Weights of a small GPT-style language model, trained from scratch on English Wikipedia: LayerNorm before each block.
MLP neurons of a small language model. Each row is named by its layer, matrix (down: output weights) and neuron, and shows model dimensions 224-287. Each number is 200 + 40 x the weight over its row's rms, rounded and kept within 0 to 999.
After each neuron's rows, "fires before" lists the tokens most often just after its 100 highest values on Wikipedia text that the model never trained on.

L3.down1112,197,269,181,202,197,167,279,150,248,177,182,260,190,180,210,181,225,183,214,240,203,274,207,216,214,236,217,199,211,195,120,151,186,121,187,199,158,250,197,263,140,210,210,160,218,252,183,249,213,255,232,164,261,233,209,124,214,210,289,172,163,149,240,269
fires before: " |", " (", ";", "–", " with"

L3.down1668,230,178,216,222,159,223,173,212,155,161,194,187,127,143,206,190,282,178,176,222,172,199,160,224,130,227,194,196,225,142,193,120,218,184,161,134,179,128,210,184,221,245,228,243,240,219,230,187,178,206,178,171,232,153,157,194,133,189,262,177,225,149,234,229
fires before: ",", " that"

L3.down1480,164,259,213,247,197,168,157,236,166,264,192,227,251,155,190,263,218,181,245,255,205,236,253,217,163,219,166,161,137,208,150,143,146,144,255,213,260,179,188,198,212,202,170,139,123,233,96,158,212,185,205,191,200,217,179,121,204,179,204,178,149,255,244,186
fires before: " |", ")"

L3.down1526,158,257,165,234,210,183,238,240,141,204,246,202,237,198,253,235,229,204,226,246,157,137,247,173,207,201,176,148,227,177,182,207,185,192,167,166,313,230,119,201,170,79,181,202,166,143,221,154,122,188,161,268,247,219,246,177,249,177,251,144,161,184,153,251
fires before: " |", "–", "\n", ":", ")", " –"

L3.down1921,147,162,184,204,171,259,151,309,232,167,166,254,127,240,210,168,210,220,143,224,223,162,217,64,154,137,265,189,151,238,234,195,194,199,216,236,176,243,194,220,209,261,184,230,208,185,248,154,178,170,203,228,151,153,248,229,231,204,215,218,146,242,171,230
fires before: " of", "'s", " Urdu"

L3.down1821,180,209,100,193,139,213,114,197,239,166,211,169,232,198,206,147,196,216,146,183,251,237,216,180,204,251,186,228,182,183,248,122,114,203,263,180,84,161,142,176,229,240,219,248,193,125,194,204,207,165,178,171,296,239,215,183,191,133,201,207,216,228,139,176
fires before: " |", ";", "–", "+"

L12.down1425,210,247,178,211,143,237,93,191,197,126,157,212,189,199,147,228,188,225,136,233,196,152,193,185,259,182,163,176,268,258,136,138,134,265,293,265,199,171,230,181,243,248,185,212,181,273,270,204,186,227,223,178,197,265,158,139,227,226,246,180,151,205,210,211
fires before: ",", " –", ".", " |"

L12.down1264,169,192,235,183,157,254,210,215,226,168,173,166,243,189,139,186,162,214,161,195,288,228,217,174,160,185,186,146,189,247,215,242,206,166,284,211,163,169,256,173,186,149,199,211,185,206,264,154,202,175,276,224,215,253,327,247,237,274,128,181,131,212,136,275
fires before: " is", " (", " was"

L3.down695,168,191,207,220,237,180,163,264,173,170,193,189,212,207,141,217,255,289,223,211,219,148,211,121,222,249,167,183,134,219,168,204,280,175,187,168,101,190,156,198,212,253,199,219,152,186,211,201,191,250,98,185,149,221,183,191,174,181,216,215,206,179,227,230
fires before: " |", ",", ".", " (", " days"

L3.down1165,186,146,221,239,187,192,92,188,209,227,199,199,212,245,202,204,156,217,238,223,138,249,156,176,172,153,193,215,250,144,194,87,166,114,272,178,159,175,226,150,185,287,193,275,144,187,255,234,192,205,251,143,257,244,238,261,221,177,234,163,172,160,203,172
fires before: " |", ".", ";", "–"

L12.down1611,206,286,223,219,229,179,125,195,96,207,159,210,229,244,217,103,186,234,187,165,129,228,230,260,196,215,221,172,186,164,222,200,263,166,187,258,240,205,160,275,254,201,215,203,196,257,167,205,195,179,227,203,177,135,217,118,217,183,226,150,261,182,198,156
fires before: " that", " of", " to", " about", ",", " the"

L12.down1154,238,213,197,212,170,224,195,163,257,248,219,209,168,199,188,215,251,210,145,214,193,218,184,224,258,145,205,210,214,192,257,199,157,201,186,125,153,245,227,193,192,175,98,215,164,218,128,178,272,186,173,222,242,202,152,249,244,280,204,228,207,180,252,187
fires before: " |", "\n", " 5"

L12.down290,210,214,149,199,179,152,193,209,235,217,201,265,197,195,147,271,225,223,211,272,205,244,148,162,204,211,243,144,248,192,158,197,216,188,195,231,127,276,219,261,147,172,129,181,207,193,207,220,298,207,218,214,239,158,182,215,208,177,255,138,174,229,111,282
fires before: ":", "\n", "-", " -", " 0"

L12.down878,247,149,251,282,207,146,183,201,184,139,195,222,164,218,251,222,198,184,164,175,191,172,251,203,194,271,147,200,216,178,204,164,208,196,166,206,201,220,231,186,182,211,210,194,198,179,175,216,197,174,178,240,239,150,217,126,174,174,186,195,168,180,230,180
fires before: "\n"

L12.down1199,175,183,253,203,158,205,272,215,217,260,184,159,169,239,246,187,201,196,264,185,208,225,187,157,191,162,153,203,218,113,223,176,179,134,122,228,179,250,222,130,206,179,164,189,193,144,213,237,210,216,243,253,234,273,177,167,158,247,214,232,204,189,175,208
fires before: ",", ".", " to", " in", " and"

L3.down396,176,139,163,319,204,218,165,262,235,223,220,214,201,165,219,157,242,167,172,214,180,180,191,262,171,239,189,246,116,184,227,204,155,181,296,185,310,201,166,194,182,206,266,211,198,218,220,227,194,149,183,173,171,135,252,197,250,218,291,184,118,215,212,231
fires before: ",", ")", ".", ").", " and", "–"

L3.down701,243,151,192,294,183,181,124,233,189,242,254,245,201,132,257,173,192,232,278,246,207,266,193,177,216,205,157,186,226,186,204,172,239,236,223,217,242,229,249,178,176,180,159,238,171,202,274,191,194,228,226,187,163,152,191,239,208,240,183,184,178,190,220,191
fires before: ".", " of", ",", " and", " in", "'s"

L12.down480,226,219,220,252,189,207,251,173,157,157,233,205,161,277,157,224,261,173,256,201,204,126,218,178,206,261,191,227,194,189,216,237,155,232,203,159,180,188,185,190,148,174,190,187,202,180,136,281,169,221,234,234,230,238,289,222,112,189,204,225,171,226,130,227
fires before: " |", " (", ",", ")", "\n", "\""

L12.down357,263,217,169,224,199,141,134,176,189,276,183,165,184,178,230,137,168,142,167,192,188,210,199,187,112,214,148,174,199,238,160,222,277,264,201,182,223,131,158,188,260,224,195,157,133,258,196,226,170,154,184,187,203,234,225,189,250,234,233,241,167,236,154,147
fires before: " of", " and", ",", "=="

L12.down1981,169,158,148,110,205,151,220,180,161,178,115,179,235,193,170,236,161,232,125,165,162,165,146,170,180,159,224,229,208,150,161,228,165,149,163,185,168,195,238,173,178,193,192,233,206,140,173,183,200,239,167,216,209,155,274,236,215,229,183,191,200,234,123,242
fires before: " |", "–", ";", " —"

L12.down245,172,211,199,241,251,221,210,181,224,143,276,154,190,197,210,180,241,209,175,223,217,195,195,175,154,205,153,185,207,267,277,234,164,286,211,271,156,170,185,208,235,186,143,164,204,173,258,213,254,122,164,239,162,224,173,217,172,151,146,237,93,192,224,174
fires before: ",", ".", " (", " was", " and"

L3.down739,247,167,126,183,226,248,239,161,139,240,158,211,187,73,197,198,189,165,223,161,206,298,147,157,176,177,155,267,195,243,235,274,137,212,193,237,247,235,246,204,153,227,202,187,287,236,234,226,104,184,204,143,236,267,128,178,241,172,236,288,191,169,178,213
fires before: ".", ",", ")", "s"

L12.down841,152,200,227,165,197,229,206,268,205,203,217,161,211,232,282,180,247,222,194,204,232,160,231,131,193,148,229,221,190,269,228,225,206,169,217,176,110,171,207,254,225,186,187,221,195,206,274,237,215,204,189,197,156,192,188,223,195,197,202,133,145,160,137,230
fires before: " (", " is", ",", " was"

L12.down1359,172,196,246,140,184,231,159,253,220,229,192,164,144,209,250,204,147,188,261,214,151,178,177,145,182,215,232,210,225,222,227,211,198,139,224,138,201,239,150,242,134,138,250,211,244,211,208,232,227,211,116,189,194,84,167,257,206,182,209,168,189,175,198,205
fires before: "\n", "-", ";"

L3.down1872,189,244,152,202,177,236,166,178,221,235,217,179,223,163,195,170,199,199,226,243,151,223,184,258,94,199,176,213,276,182,287,221,163,208,196,124,176,227,177,182,214,311,148,194,161,145,243,186,176,182,219,141,148,205,232,152,204,247,236,179,182,185,163,250
fires before: "-", "\n", "="

L3.down281,218,213,171,249,240,234,169,172,221,162,125,198,124,204,199,236,239,189,191,190,151,187,196,283,153,222,252,184,302,194,205,218,159,221,253,191,265,264,203,238,184,250,223,185,147,199,231,173,184,178,211,218,235,252,197,183,196,221,195,209,235,172,131,193
fires before: ",", " in", " (", ".", " and", " |"

L3.down19,284,201,151,269,174,160,183,180,74,223,214,212,190,181,196,189,213,229,178,216,182,185,190,236,193,243,146,187,210,205,227,163,239,154,186,211,246,199,246,255,187,197,206,208,246,147,116,209,245,208,254,196,200,214,260,122,254,185,229,151,212,213,201,226
fires before: "\n", " |"

L3.down881,145,273,195,187,214,225,149,147,221,190,172,220,183,211,171,252,192,213,223,226,254,218,125,158,261,182,219,224,242,207,149,96,157,193,212,199,193,172,200,195,219,207,228,212,183,278,185,251,190,201,178,119,190,189,168,224,205,237,204,155,232,195,200,177
fires before: " |", ".", ";", ",", "%"

L12.down941,158,197,209,206,201,124,118,163,240,231,221,211,232,228,193,178,249,232,166,250,183,216,245,193,134,269,191,149,160,224,266,243,229,181,232,164,219,188,186,199,208,199,135,207,121,244,191,169,194,169,234,207,237,227,259,227,152,136,166,242,237,186,197,178
fires before: " |", ",", " and", ".", ")", ";"

L12.down750,219,175,282,223,186,168,117,184,222,175,240,177,208,187,219,146,245,237,228,235,206,172,173,203,203,226,200,261,210,176,177,162,211,167,183,197,205,223,230,226,234,196,258,234,213,236,245,173,190,224,177,135,205,177,219,183,163,322,274,205,259,204,159,245
fires before: ")", ");", "),", ","

L3.down1001,161,270,203,223,240,219,201,252,192,211,202,137,205,257,193,175,216,171,159,187,189,118,287,182,158,158,154,212,270,243,212,237,264,200,148,169,95,219,165,241,183,211,179,175,141,245,205,256,189,153,169,243,223,175,261,154,259,136,234,247,262,232,294,261
fires before: ")", ":", " |", "\n"

L3.down1700,198,169,126,199,222,249,120,178,149,196,237,211,228,234,194,168,272,155,194,168,213,192,224,197,205,117,143,175,122,249,282,221,151,207,278,200,208,173,170,203,172,228,177,239,172,256,183,248,249,197,212,194,225,239,137,191,215,180,254,266,212,175,194,195
fires before: "\n"

L3.down440,200,237,213,237,204,203,210,232,197,183,218,244,186,190,201,229,235,232,181,223,242,245,229,261,227,161,154,153,184,139,221,253,112,196,244,147,170,258,162,217,127,180,111,184,188,230,124,218,225,239,253,212,175,203,192,226,222,243,231,177,166,212,216,182
fires before: "\n", ":", " be", " have"

L3.down511,249,139,202,220,190,203,157,225,194,146,235,189,236,141,237,235,242,178,194,205,153,154,195,202,123,234,190,191,181,128,158,182,154,246,270,241,247,164,239,229,162,218,174,231,199,204,214,216,159,217,182,202,192,212,203,254,208,233,201,244,141,237,209,188
fires before: " to", " that", " in", " by", " as", " of"

L3.down1724,234,191,215,272,218,182,191,222,189,182,210,234,175,210,188,189,243,216,234,176,179,183,198,220,190,230,160,145,219,189,173,244,236,285,189,176,271,236,311,240,167,186,181,186,279,219,212,259,239,195,153,228,227,210,175,234,151,237,180,198,163,138,198,179
fires before: "\n", " The", " he"

L12.down1415,106,147,203,207,176,195,171,133,129,152,200,155,203,214,247,143,262,216,193,191,213,96,197,166,250,230,198,217,154,169,182,201,154,222,226,196,230,164,206,203,155,219,189,180,171,154,147,155,235,177,165,247,247,238,194,270,192,247,181,226,231,166,156,237
fires before: " |", ";", "."

L12.down1692,222,187,225,202,245,182,171,236,276,195,196,156,218,232,220,243,181,131,236,181,257,150,225,187,184,146,259,195,209,191,231,221,169,195,256,184,200,158,238,165,192,254,218,279,209,266,234,190,240,200,231,140,205,288,255,187,258,169,205,226,219,209,186,167
fires before: "\n"

L3.down435,200,119,188,222,199,179,165,246,180,172,208,219,134,123,176,232,237,169,162,220,198,195,266,141,215,171,182,179,166,146,172,172,168,169,205,125,169,200,143,194,278,171,148,179,122,214,210,199,194,213,272,184,177,204,253,101,224,169,226,232,227,152,233,327
fires before: "–", ")", ",", ".", "\n"

L3.down862,103,227,199,241,238,152,227,220,190,161,230,195,197,143,161,268,238,214,306,219,133,236,234,203,209,230,231,219,177,285,220,187,226,220,162,228,205,220,144,265,225,208,147,209,177,141,142,165,127,218,163,214,205,179,196,184,222,144,224,243,172,186,212,219
fires before: "=", "|", "==", "Career"

L12.down615,199,227,183,267,202,154,224,271,126,172,182,199,77,218,186,189,90,225,224,222,207,182,208,175,222,244,171,142,229,242,244,241,249,268,227,250,224,144,148,158,229,160,209,248,157,207,201,218,222,170,239,163,170,195,180,165,167,199,230,231,183,261,196,162
fires before: " |"

L12.down815,202,98,230,271,279,188,79,149,207,182,185,189,198,147,68,169,221,213,163,243,240,189,159,234,241,215,193,179,259,238,234,251,209,206,262,213,235,173,218,194,254,95,166,193,154,220,189,216,221,213,159,198,213,189,201,241,212,232,240,262,221,236,208,200
fires before: ".", ".,"

L3.down1397,201,180,280,231,230,159,123,259,186,238,239,261,154,273,237,254,218,175,298,185,183,212,179,173,218,215,213,132,155,182,147,203,202,153,191,222,122,164,184,195,162,207,201,204,284,206,190,229,199,233,261,216,192,155,216,187,191,154,228,201,150,118,211,223
fires before: " the", " of", " to", " in", ","

L3.down1030,281,212,152,228,187,214,244,131,279,231,104,180,216,143,219,175,95,228,212,200,200,148,229,200,124,200,222,218,168,194,258,265,160,227,174,213,183,181,201,249,193,175,151,203,202,222,271,207,241,261,155,253,192,187,236,208,129,297,223,200,153,177,228,263
fires before: "-", "\n", "|"

L3.down1802,210,224,202,247,166,221,195,340,153,245,248,168,200,206,260,183,211,213,206,226,211,222,137,214,182,161,190,250,180,235,241,213,191,214,234,125,165,167,231,185,184,127,206,322,201,156,180,212,213,166,239,208,198,201,219,121,184,167,238,167,146,232,169,242
fires before: " by", " to", " in", " with", " as"

L12.down1723,140,170,194,239,174,176,290,214,150,269,333,185,209,125,251,191,225,232,308,236,226,177,283,169,178,170,183,195,232,213,220,250,218,262,214,183,142,264,174,296,177,225,208,192,187,255,176,165,233,193,203,220,192,134,142,242,199,168,216,172,213,198,230,240
fires before: "–", ":", " of", "-", " (", " to"

L3.down1167,202,295,188,229,137,185,141,145,169,235,131,160,206,140,223,215,171,217,182,236,224,214,228,154,159,167,197,307,139,204,189,261,167,222,218,224,168,159,256,155,138,200,196,237,232,205,238,237,161,164,273,198,166,212,307,125,178,240,237,168,211,205,242,275
fires before: "\n", "-", "26", "34"

L3.down1003,204,187,224,205,227,137,151,248,179,243,165,280,296,150,220,126,140,171,260,210,133,170,223,212,222,170,281,201,261,242,174,174,205,223,262,230,226,171,135,249,225,197,67,226,191,272,227,139,142,251,173,222,182,196,189,247,208,231,228,225,152,221,237,183
fires before: "-", "\n"

L12.down743,240,190,155,140,173,281,194,242,223,147,219,227,105,148,194,272,188,156,193,263,208,148,193,217,260,200,221,201,160,228,196,283,261,210,188,183,193,173,201,209,259,232,196,105,209,128,211,211,266,161,214,214,195,294,208,177,175,220,129,176,209,201,92,251
fires before: " 5", " (", " 14", ".", " 20"

L3.down947,214,218,146,252,172,140,194,138,118,205,227,184,163,242,189,123,159,210,203,179,199,206,205,268,102,210,269,234,195,195,222,227,209,266,220,166,152,216,189,252,258,203,255,186,132,297,193,193,175,244,155,185,225,204,185,144,227,129,183,182,267,172,204,265
fires before: ",", " |", ")", "–", ")."

L3.down1247,219,189,165,228,209,230,186,217,206,253,99,226,132,171,224,180,263,197,258,186,186,132,214,232,165,236,149,276,235,230,138,198,163,206,263,130,216,227,135,259,202,177,180,205,161,172,218,164,171,198,98,158,275,172,165,166,250,276,192,212,185,149,192,238
fires before: " |", " 1", " at"

L3.down715,156,243,156,152,192,199,155,174,208,270,185,195,194,126,224,196,189,272,245,197,183,165,240,157,173,190,174,210,173,128,182,210,149,173,161,165,201,262,200,186,141,216,83,267,231,246,210,134,188,183,183,185,189,192,220,201,242,239,240,187,210,231,281,246
fires before: "-", "\n"

L12.down411,196,234,138,238,156,182,173,167,132,139,173,233,229,173,216,212,206,196,134,118,175,227,199,207,173,227,146,120,188,240,197,206,232,187,183,210,195,189,229,186,117,233,273,178,240,262,198,192,267,229,194,171,157,154,252,238,121,163,174,249,152,212,76,156
fires before: "\n", " 1"

L12.down717,231,272,213,274,221,189,147,279,185,188,269,271,179,227,170,229,206,242,220,186,232,186,109,225,229,211,179,264,214,248,224,214,191,186,252,251,173,256,129,207,261,218,187,217,231,194,214,169,204,171,294,265,158,235,185,103,209,167,207,226,240,168,219,170
fires before: " of", " in", " for", ".", " to"

L12.down227,251,250,204,222,117,214,255,269,186,223,201,207,216,216,103,250,214,158,284,271,159,217,186,185,187,196,231,234,144,196,219,183,171,136,122,208,191,217,231,149,246,222,260,205,274,204,202,160,191,225,163,175,181,241,126,249,243,103,225,216,215,126,271,158
fires before: " was", " is", " were", " are", "'s"

L12.down1506,216,190,183,114,211,231,233,222,203,187,119,158,194,217,243,226,220,259,223,151,236,190,263,253,214,189,276,221,190,227,190,207,224,183,197,205,277,238,214,230,187,150,177,198,195,175,88,205,185,202,221,210,162,214,159,72,205,274,163,220,184,183,159,205
fires before: " |", "–", ")", "."

L12.down1642,205,206,277,270,213,158,200,221,155,194,175,160,249,147,248,193,209,83,202,245,204,214,228,196,160,236,176,162,219,187,189,143,162,238,127,258,191,247,206,189,204,166,213,231,204,214,169,139,227,197,143,140,162,159,247,212,222,143,162,230,150,201,133,231
fires before: " of", " 3", " 4", " 2", " 1", "1"

L12.down908,216,159,166,208,212,269,350,165,192,165,221,151,234,159,260,157,189,208,285,147,188,154,180,181,157,178,148,185,272,209,184,184,207,251,162,187,115,203,193,211,204,200,172,138,196,177,231,216,176,197,109,164,184,225,157,171,178,252,195,208,206,172,152,204
fires before: " of", " by", " in"

L3.down1905,153,178,191,201,198,156,177,279,250,170,141,231,155,196,167,140,237,237,231,241,188,229,220,213,268,247,160,276,169,177,217,182,244,167,199,147,124,151,194,200,205,235,187,208,216,169,188,209,185,249,152,166,198,193,170,180,102,206,192,214,153,161,188,211
fires before: " |", ",", ".", " days", "–", " ("

L3.down1548,249,230,172,118,110,209,201,219,183,173,166,239,140,167,143,176,210,177,187,209,197,174,223,277,177,214,163,182,264,175,211,200,180,225,196,170,250,267,148,185,232,245,129,235,194,210,210,162,208,206,189,127,152,184,170,204,178,185,229,157,210,208,175,196
fires before: "-", "\n", "|"

L12.down617,168,243,142,219,200,182,245,294,233,223,140,245,204,209,198,267,206,209,215,186,203,285,201,120,196,239,208,148,177,151,205,200,230,135,148,212,223,170,184,199,187,144,224,215,142,255,196,249,174,209,215,159,180,211,263,150,178,168,185,208,99,239,257,248
fires before: ";", " |", ")"

L3.down1029,143,237,172,224,232,166,110,197,176,223,225,198,217,134,214,222,195,179,242,263,180,178,236,173,182,156,210,178,221,198,220,227,210,266,221,234,177,218,187,254,213,255,200,161,171,156,216,245,200,196,161,244,166,219,237,234,247,241,257,188,179,146,194,202
fires before: "-", "\n", "="

L3.down1117,261,186,229,207,165,204,176,235,301,281,159,262,209,266,201,249,177,181,136,190,218,198,170,133,238,175,171,150,217,172,170,303,180,194,148,249,233,192,239,223,189,191,222,161,225,268,231,267,181,251,177,196,279,333,160,160,210,215,266,190,174,194,237,314
fires before: " |", ":", " with", " †"

L3.down1647,192,198,207,198,173,270,103,258,216,236,205,192,171,147,157,159,208,262,163,173,231,189,163,191,197,189,223,194,178,199,238,238,203,174,213,178,226,160,202,292,218,221,260,194,140,206,282,251,171,181,218,155,202,163,238,203,193,135,216,199,235,218,193,217
fires before: "\n", "Early"

L3.down1043,218,101,252,224,177,197,267,234,238,236,184,200,178,125,248,202,186,203,179,215,195,129,146,199,163,196,127,246,150,184,192,211,152,172,155,199,236,192,177,214,159,229,185,158,241,146,192,211,252,177,240,154,200,190,241,135,195,234,122,227,175,139,179,216
fires before: " |", "\n", " \"", ":", "."

L3.down538,199,233,124,213,156,181,227,214,145,173,170,195,216,188,175,163,164,161,146,221,235,274,269,226,217,142,191,161,226,162,129,261,182,265,187,213,232,193,201,197,239,226,222,242,211,270,203,206,217,158,210,185,193,209,226,262,200,69,255,216,246,126,189,171
fires before: " was", " is", " are", " were", " also", "'s"

L12.down327,151,225,137,210,200,204,188,212,204,213,225,154,210,158,152,187,199,223,190,186,222,197,245,256,211,191,206,187,250,172,166,223,163,180,122,176,209,219,184,198,205,229,143,224,133,147,276,180,215,154,206,200,221,200,195,124,163,167,173,212,153,108,159,241
fires before: "|", "\n", "|---|---|---|---|---|---|---|---|", " |"

L3.down1260,195,284,232,219,109,279,221,255,190,169,157,199,200,185,242,208,167,152,192,215,123,119,208,251,217,181,179,178,210,122,192,191,250,240,161,266,234,231,193,170,261,242,156,199,198,230,160,178,174,162,194,199,181,183,289,204,184,247,170,208,205,206,204,170
fires before: " |", " player", " (", " of", ".", ":"

L3.down726,157,177,213,166,177,204,235,178,169,214,119,142,151,240,238,175,185,203,208,255,219,156,198,228,134,141,197,238,177,213,197,163,200,177,175,159,215,169,136,177,251,195,172,186,197,174,221,214,243,210,195,185,215,167,147,244,218,252,214,203,287,274,205,296
fires before: " |", " m", ","

L3.down1801,139,236,301,265,252,163,297,235,159,224,160,156,226,180,196,239,236,258,177,177,202,228,183,194,212,243,191,144,172,187,206,230,158,263,185,186,218,159,276,153,241,163,223,287,245,256,214,282,160,161,217,235,238,262,150,175,195,192,252,237,219,268,231,228
fires before: " |", "\n", "."

L3.down1124,237,184,241,223,213,238,165,204,239,172,208,162,200,191,169,264,211,137,144,216,140,203,292,241,204,258,218,112,249,192,271,218,165,186,245,189,180,122,182,181,253,190,202,185,259,227,116,213,141,209,188,198,249,157,150,168,181,206,228,159,202,165,220,201
fires before: ".", " ==", " of", ",", " in", "=="

L12.down1051,184,178,180,193,114,188,220,144,116,189,239,223,174,251,215,203,192,152,221,208,257,226,214,226,217,206,182,203,233,204,221,191,233,238,263,167,215,113,202,186,197,188,172,208,160,257,152,178,236,162,256,211,237,226,195,184,182,208,141,276,166,200,140,251
fires before: ")", "\n", ":", ",", ".", "),"

L12.down1620,242,144,196,259,263,246,117,223,163,222,136,180,166,144,144,209,247,182,236,224,155,284,149,159,202,167,270,272,239,249,280,284,243,167,196,233,243,190,266,285,218,175,226,140,213,211,237,215,211,212,142,231,186,300,238,162,177,199,213,220,222,203,216,228
fires before: ".", ".,"

L12.down1244,256,241,222,184,244,201,107,175,205,170,205,211,164,199,233,130,192,217,253,196,186,182,194,255,209,177,260,219,197,233,144,168,228,210,157,201,236,215,167,209,192,201,182,243,191,225,279,207,176,156,253,174,204,151,190,264,132,291,188,189,185,207,201,201
fires before: ".", ",", " in", " and", " at"

L12.down1403,200,165,198,275,235,245,193,176,211,293,253,182,136,144,229,252,171,153,152,231,185,235,166,224,211,161,231,183,231,149,200,212,188,266,230,203,247,221,172,271,243,268,207,122,149,264,291,257,186,220,275,206,143,189,185,206,173,228,212,199,187,150,165,139
fires before: ".", ",", " and", " but"

L12.down1940,248,208,279,266,254,232,99,201,160,204,196,221,186,181,168,144,166,190,175,210,179,215,202,120,224,179,140,234,224,231,227,215,167,223,132,187,145,212,228,220,206,215,113,199,145,173,185,132,203,198,193,170,147,189,119,197,188,241,242,241,201,242,104,204
fires before: ".", ".,", " mi", " from"

L3.down781,156,161,214,146,190,201,107,177,124,201,198,247,223,206,217,258,136,181,225,192,189,175,169,208,152,136,150,198,236,241,171,168,221,155,192,212,114,176,185,228,218,179,188,165,190,207,156,192,259,218,243,202,253,220,186,204,91,257,277,248,202,157,201,228
fires before: " to", " the", " of", " with"

L3.down408,160,167,208,236,230,170,179,157,192,249,182,260,235,241,217,182,248,225,173,250,133,120,179,175,138,226,189,205,275,276,187,140,223,183,179,190,257,130,142,199,207,224,241,178,233,214,192,219,180,184,224,172,222,195,202,73,240,227,271,227,206,298,213,232
fires before: " |", "%", ";", ",", ")"

L3.down1795,139,245,218,259,204,217,126,261,202,256,215,267,204,172,231,197,213,231,200,184,212,183,159,230,263,224,217,165,146,221,217,239,267,263,208,210,208,198,227,199,207,256,228,205,288,161,224,125,214,211,198,199,173,246,156,200,117,211,233,243,196,153,153,223
fires before: "\n", " =", " ("

L12.down200,186,207,119,172,209,188,243,255,174,233,204,146,170,186,260,184,210,187,239,208,181,199,184,238,152,225,183,196,189,171,251,189,222,192,246,198,221,169,196,128,256,190,200,236,133,202,262,166,218,151,268,135,185,231,162,147,153,163,251,252,230,252,112,202
fires before: ".", ",", " and", " of", " ("

L3.down1270,260,215,238,155,233,136,179,290,258,170,241,227,230,221,190,186,187,174,247,243,98,204,248,182,238,229,239,173,191,211,205,236,197,235,172,180,208,222,274,214,184,163,252,185,167,187,167,222,174,152,211,230,199,152,212,209,250,223,240,210,174,94,182,192
fires before: "|", "-"